MLP neurons of a small language model. Each row is named by its layer, matrix (gate and up: input weights; down: output weights) and neuron, and shows model dimensions 304-431. Each number is 128 + 24 x the weight over its row's rms, rounded and kept within 0 to 255. Numbers have three digits each. A neuron's up and down rows have the sign that makes its largest values positive.
Before each neuron's rows, "fires in" lists the words (lower case) most often at its 100 highest values on Wikipedia text that the model never trained on.

fires in: "at", "on"
L6.gate857:113102149128178119122120157150133149149093160147123099074134106133107123119149152101128111118130131111112103130145149168172107146097122102088150114136142138098098084108092106128105160160117202140109149144124166119129164135121098124110115148099132152158098149141158136131133147124110113096104126103134126143125137152076117090117135118131129159168123112122071108163135083139109124138074
L6.up857:113067154088144160124103127155110154167124096058070120099131135115120103089109143130123171122137120084128158119116126118115132133143148137089178144115115091163104138130124139127122140135109094141156112153141104080137108088127144095173106071144128121125118116150137163131112141128140133128130149082164109141126087130146116126184089150153124119130119100108161145127133151133154153116113
L6.down857:119102111167105118144101173136092107100115141110130136127116107150068083137095118137093084134152163105159114143090115080125162129132132126140111155109075168098138129143145089123114143144130136132131133158130127125159119087138112107138136099123137116106168099085100105133118176107109137179149124125117157101091105097114078172140168098112093139123147104080084091155090128084114158142129

fires in: "the"
L6.gate3:115113120133118128077082141156118121142150111107132134125174130114103119107171153126116156115127171108091147120140091150119142137101140170141116135097146106124133133132140137150144148104111124147127131131107151105146119124116176137156140149085120119154133171087123076123099124107145128195139132125104134169133112117133124107167178146146120113144157088131124132124141116105157130112152
L6.up3:113133127136083146113128133114122195125135153129118126104133096113128127141119133105136086136121104113135133128143126126113104147112149137112101104118117118110145133125078119114097100115145133137153123130138148129128114117131118169065095120131158098112134128107099123138103100100143102060114163135134151159131113094156123121120158124129138116064140074126115170148148151098111131163163
L6.down3:159127133140089180145095155171154115092157113176137143130132121107106145157115116129084108097167094162138151112146120153175108141123122111114144102135170108127123117120095112139105193136100110059121133118144166125151080107137103144150115119102132142140151147100125122149091121148128111081171174117127124150144139156127100115134110159064140096153157107151106119156138119063135142145124

fires in: "to", "in", "by", "with"
L6.gate1055:088146081156139139162121104107082122135094156142115121110188149130149142096096114115111123113123146138111121177113138145124198164139126125153161137140092141103106114099116156133099122187148153133169105158167171089136125101139175133123158117128116102154163119113107152119162113118134108106104125117111105118151138141127119096134104157144152148141176140151092131104119122142109117103150
L6.up1055:085146139148109149103153107101126107148130169145111079124208102143146119108134091161135140090110135133142143079127099127139116110125153179150155103129138147118123126129147161142134121177146117115139138174148135099180088070120117147207129118087118097150141139111128091149099103148119116092098128120129153122171144115148131131131124167071132150157136129119096142138116141122085129144143
L6.down1055:129140101114130098152122117106133163101114164114074123148132137154138123111135129079109078107140081135123148096151130144118140150169106118098124097059113135118130126130160171145110137159144138111126082121160113149130124125133133122130111138156134132127113113101140153117110111123101122102164115067113113122109092149100124148141149148127138113107115173149127154133117158098151139100118

fires in: "can", "should", "must", "briefly"
L3.gate120:137142107112090113142114132107151144146148131114137141147121093194145177117141156117131130096139098138158115103114079140174106125122125103110123110133132120131146156139108112101141161112152139090123157103111163095113162093164144135103146160118146148128128145132176145137157146166151109141075077095084164135075093161090078130147159131135162129169132109095137152134121101146151122129166
L3.up120:130119124139179107137132107156142162088109149130114127093106133139117150123145161109100116124149130142129131103128121126119116128112123126128144109141123128135144121162122169087179162131082150128157123102092169121126092142117151155165116105122061124147132070146145111128151108130134108131120134147136134146087153181158121145141136125136141109111130107098138129088145177119133142144152
L3.down120:153113078139170164138125112130106108139115100145102164156119082129137172124160139113104141140137104141153081126175093094116113130065128134113129156107097093130149159111117108157139129114125112140126153131117167176086144121141120113103148119149168137117164114147126130137169099156131164121152119071157126113103110131135106147159106154132073116183106117118171147181121130104121156128112

fires in: "his", "of", "her", "a", "their", "with"
L6.gate672:135158134136112120151126116148149121126096097146125126099135132100132106122126131091116113107152103116132144160110107104180118129118139101097136145120168097113107141144144166139127095210130153112109153114126118150133111129090090125138088124093148105113143130077109125164134130134168135160079146189132131107124138112137144116137161090104079146106167149173125098098055147163133115138188
L6.up672:104115105112121103111159141120119130149126138122119162145093132157188151132127113144130151115103133147132146161089095106130124145140127156135134154138093078120151124126151178129133137082134139145144150140130165088111171052117154148142174126093108135155156158131120136141096093170163105142152109153164123113115130147159144102124153105161141169128134106152134102101102141108116121154152
L6.down672:129129107145147100101150136136115154102084128123102104119123127111115141128120085133123132138097166114150113139131120142149119130096078136122157120144100144151124096169135120076071104106097181133147122110125107173129113127091112103161143119117124122101132101130148131121085129138127093153117119133107158179135148106135127102109125137139143120127135072077107122138087119126148119125129

fires in: "of", "by", "to", "from"
L6.gate955:092160140148077141117119127152153123113161140143106165124141121097114102133139114123170117119159103143143124153122158108130089168146151109121172146144118141122153151080131197143123153144134157116169126127125156088091105141116135127167133145088095124118164125109141102145105113113072121163112117120144111103152131107116132117116091135111127173144148114139137091101144132141133136163164
L6.up955:092142183144095105130101095124153112127113147129135180136119142139073118151110118140158108115137093123149103074113092088129090155149104139105163173130137131095124090126098169101127146136125167131117128122142168133115098131100105117161090169121068139139165152165145128151122095180098083104162133149105151080123125053129124087131133118101104164169172124131144101158093133095138154154146
L6.down955:157114141136169177143109152117157132131102101164141172154136116087143159148146089132148151156116130130105128098159131119108105104118136140096135125099130117162114142117146128127112149127097105110110097103126101102091143137123108133111162125112116102138159154099122151111142147131120123132101153115116130169111132119124155131146100116145063141107158150115100116186140130130116102138130

fires in: "the", "with", "to", "of", "his"
L6.gate640:126126135118088126107120093125177127098169105120130127149154167110109155186173116129100090128159102114060101113142112107080165133071095117133077082121130161167135122128068166115140135088123134134103122118139165127141152129127124148144119115128114153077123141121162127064136128090117099167160071135126173110138115108127129127110127144138153159120143131119113158155147115154124139160146
L6.up640:145107093144128077100099145136138124172098114132116137147103149109124140101082128127128115132132116142146172117090143054091127084120107091125134150118039149140106127178101096126151175140125099115088133149120094134152119142135147159111099131158104160084110140162168140131136090106109141141128103113090125119157133129133103108136121173133147112127130110114110103165126100141161085146156
L6.down640:127122113144133141123095114129138108081108111107119138146178157118092171139160120125156128138094140155115105099120148123101075109113075166123129152084137132126134138123124128151126108145165123158134098114105128096146120120102109119130113147138075114112135084170124097131152096153146110123120138144140148176102096125137143143156087156169128094111148128127171150101076115090125136108085

fires in: "on", "in", "of", "at", "the"
L6.gate511:132106147121180128127145124143090161143111137141146141093140098093164097138146118112148139094128180128122131168166133135146097135160094148112155107152155127158123146163108153116124135125057155153121109155134169100132158150126108115106092124185118120149088160174122134153133142118095178158079133144150151150132127140149130131109082127112146124092127166125134123107122125112163133100159
L6.up511:113146102140146121148123112135107122102182125116100124145116108091121139155128147172130128123147121148168103195138160148122125103124135132114159111073101145099126100123153143113130149105169144128134168185138159107106179142153117099143098109148146124127110118137112111121119101079115117082034145107142106120112172126140127118124092079084143128142120127136133092137101131104134159128118
L6.down511:147115149132132099159138164162103120118101126167131115135130119101089126129101136134142076127134115152136143141124145141152103148120174131132133196151162119142108164055122114147139147108132126149140141095109112125076146102131114110133130136128157176170175128116169118118160161136142117094128112161099177154108136125138103134117121132145136102139160133125158126123119138073131107160126

fires in: "his", "their", "s", "your"
L6.gate539:118118132143119093117121119145121170103123094117101124087155119125156131121123125129152148119171130142148171158118118111107102105172104149150101097118151127155127108151127160159115115132152175137109151165159140150155131149135141127138105086102138124150151096118090132120181151120101138136171149141135125147115153135144145107143134122118102092113129138128144130083074104173158120136160
L6.up539:144159156136099140144140151115113157107107115162140127153133136174141093150116132149119136142098135108119142136129096130119172150087100144115122157140130113107119148125130126141160124137110167164081067119132138137135168115124122104118135127151117141123110168145135124157152095127096106122133142122105124127118134113092098166152145149116159144109132124127113134153131091118063102173158
L6.down539:096157090131083129150118123184105119080146138138130135128160086193138160150124137140104170131098105135170089152108092102058108141118120111120153129145143108129145111123113124166096138160117121169129106099090159096122147113087133128119102130122091110136104141133100119118172142120117126159141132103123089110137092143104110130122140105107151101059118157158101119127168140103117136127108

fires in: "became", "as", "into", "become", "becoming", "life"
L3.gate192:110174128088089138150135138105143168157128121146123145160126104156132109124139107173118105175124124138105166132147111127103129141108139139068141159162110090130156092137161109107180137114133106159142092124142130115109102151140112101140075125165111120129120154129108095134124161182146139116104129096149122112164157182159099108129127143085124130136135131127127121156131131129127117180154
L3.up192:129122134124130150135141100141128121125129173088156104121144121159139135116135161099136119080156128108148136109149090113117107147120181163107123121136107106098145137097138111124135121102093144111158117120097145147125087053133131125136129118125134138112154134136170160126146154123126145084114145098165129106131143124169125130095110103147104148183130126109165122110138120153146137144132
L3.down192:140117131142103170066147161160113156192129127128183104146140102164115126132108136164169109146118146133118128176148106152158100128149149105140130129132130104073117147135135076113111159089126106130129118143143121137094103138142111109139143095157145110125163110128147171094154112130116158081142150140140170090093122136126099130139125078116114146115126130156137135123150129103143126108121

fires in: "can", "may", "must", "could", "would"
L3.gate629:087142069133111097149136137127098140107127105180147145099154130140159141086128156124163097104099147141090134142168098101159100116076130082142124124156135120119100178123114126135119100112113139099106130136092138068084105132131133178131141190117120098090093156151084156121150154169099112148106086101153123085105116159107092107160158105165138118141081106096129123176147189134146131101115
L3.up629:090150133165140104138072096117155120109164158116136140140109084110076111144083113094156113136113131116116081120146118155113182088117162102129161160129122125128132137151093180090138135136177119105136093140148137142126099093125110127143131108193121144146141140113136096103101148134131137121081135123150122103136096118139146109136195136120127138134168100121121108086139114143126159117135
L3.down629:139153111108148112108098136113167164120110141150098142182119132117095149162118149116104105142129161125145111126126116125142109167089120108115126101172143099080132123103114130117157115140145130128090122102135127121124118132134112155103151137162172132178126109154084116122089123123159129096125130122146143120126107145133115116107135120109112115148084128119186130147128110116121156116103

fires in: "until", "to", "and", "since", "november"
L6.gate1141:117115139140172123098150140152113125114132122129084161125142106094151141137152146099141117117107132169126119157117126100116156126118122143127149116154113143095136119128091123128146146114149151150138110112127151125133131131114119113115122135146100131137163175103130118127170163096061108137128134133148122156122160119137135124128150123148145095133132121130107106166150076131134135136054
L6.up1141:080153091125142104157094146104126137151144143118151129175123144128161138130101125142090155131112111168131131153101131083120130095158136090184155159142093167125120106117169157133111139166143137124111146168164124145142088134109120131123147134170067124094107158128160143164127158143123150176123157105094159095147113141142106143161153148146114099171106142137107143147147147129161102128112
L6.down1141:124141126132149094114137136125046141133134108106119149144131120140156133115089100141165132103082154140135130109090083128108162170137098161150150099127125115108155133116153095105110075155131126097133138121099119131119147129111154101149107127119162127162122178125146172080133158100156146129114147100106089122121196114142104145098113126120114116135130159128132170156150148147097110124109

fires in: "to", "by", "told"
L6.gate405:135124123090160142131136153126117147122134123121124160159116161177103149154179143100099151126157135146114092129129082115123105141110164126129122108135155140153130091163137167085135195169149078143139109134150129114131136113106126163126151167088142140127073123122156136100158127155112105092207133167141100168091142100135135112093135142099167144134149148102094121095090155104117124133099
L6.up405:108125151153123132127100138101149147130151110154111131128161181105123156125136139151125151128169088115130108134158109088117180115117134094183089139181112120159127095184125140131131143140121133114110127132117125101096143141079148165157123143142100148097097105122133142153140139157148161135147125139135096149128149105150136128120135128082164144137135117092107133081113104157083134099148
L6.down405:131115148117129156139143149148139136150128137125152149142150104109110169122185158166159149141095083152147158101107145122155118139128130103123105137125172103122088141126135120155132163157133149148120136135121135142108111088111065114132108108169142122131149120135157138118125133187105088163099111101145103116116146131148111154138123123148127108111072136101115108107183112101133134104143

fires in: "the", "to"
L6.gate591:121161113106135127162104125179144105125167118138077112111135152119123188123107135085160090132140153108092106117103121111122118169141109096151069128164156096095194091111114160139137168095118132147112107157100142121129156122097155102130107137125123139131107175130168131156107132100159092079128121131147093168141127121137137101140149083116138112143125108142152129150113116115126153164109
L6.up591:167147158144183164147104128138094139135111124137121129140134160149125122154157147088165106144132137100161132152108135147123137113124076132164085150110144122134161093114113169137133155132139106123113116169152104133129102119093161128139142122147111135110142121103145125181104104114147128108132168119115129123117108124129112112160133151092150152113112097159131121121132137107133139137157
L6.down591:095143099160091127171162163162118117112146095144128160152084161156098095153139082098141144120118141134137149082116128097120127135113166105110158139159175126099150075129149119157133143063118161135149115057145114118158145118121133140122127109112127121136102130113149151123108149096156120097086109129156106118144132180122150163168120105132140144142150125148131130108092146143152112145138

fires in: "history", "career", "as", "life"
L3.gate507:086133167130092136120132138155121122103108090092136139132112112132105124129140091138161097089117143147130132145153125143106158117129104113158091148094133103122106144152136074118118140123106100083111130146149120137126102139136124110153085141110153141178168118095074121147108156149118113102134157153139105131117130160108149129138140108112136127146115167118128128136101122134110169166124
L3.up507:102111156132100138147143134098113125134112112100109101162127101109108140171083084088130113105154109127122119125138131112108222158138154178115122144131150085093178177149109123154090143108093073115120118159073123163095170151093153116120127139136137139157144162131097135158124152112081077068088121164096170149105121158128130127131119117088141154141138113137110106145141152163138117097140
L3.down507:132096131140157128167119169099100119140152117075138130115123111104134142162112133109159149125168169093096147120114149117162147147141144121049131137145181150142113184118127094141114097167120099142133138119137183141085117135132140133169110067128180137170109112136116124136125139129130147166082099143113135136092117114072084115115163121131157136099111106149080154126123079123094157096115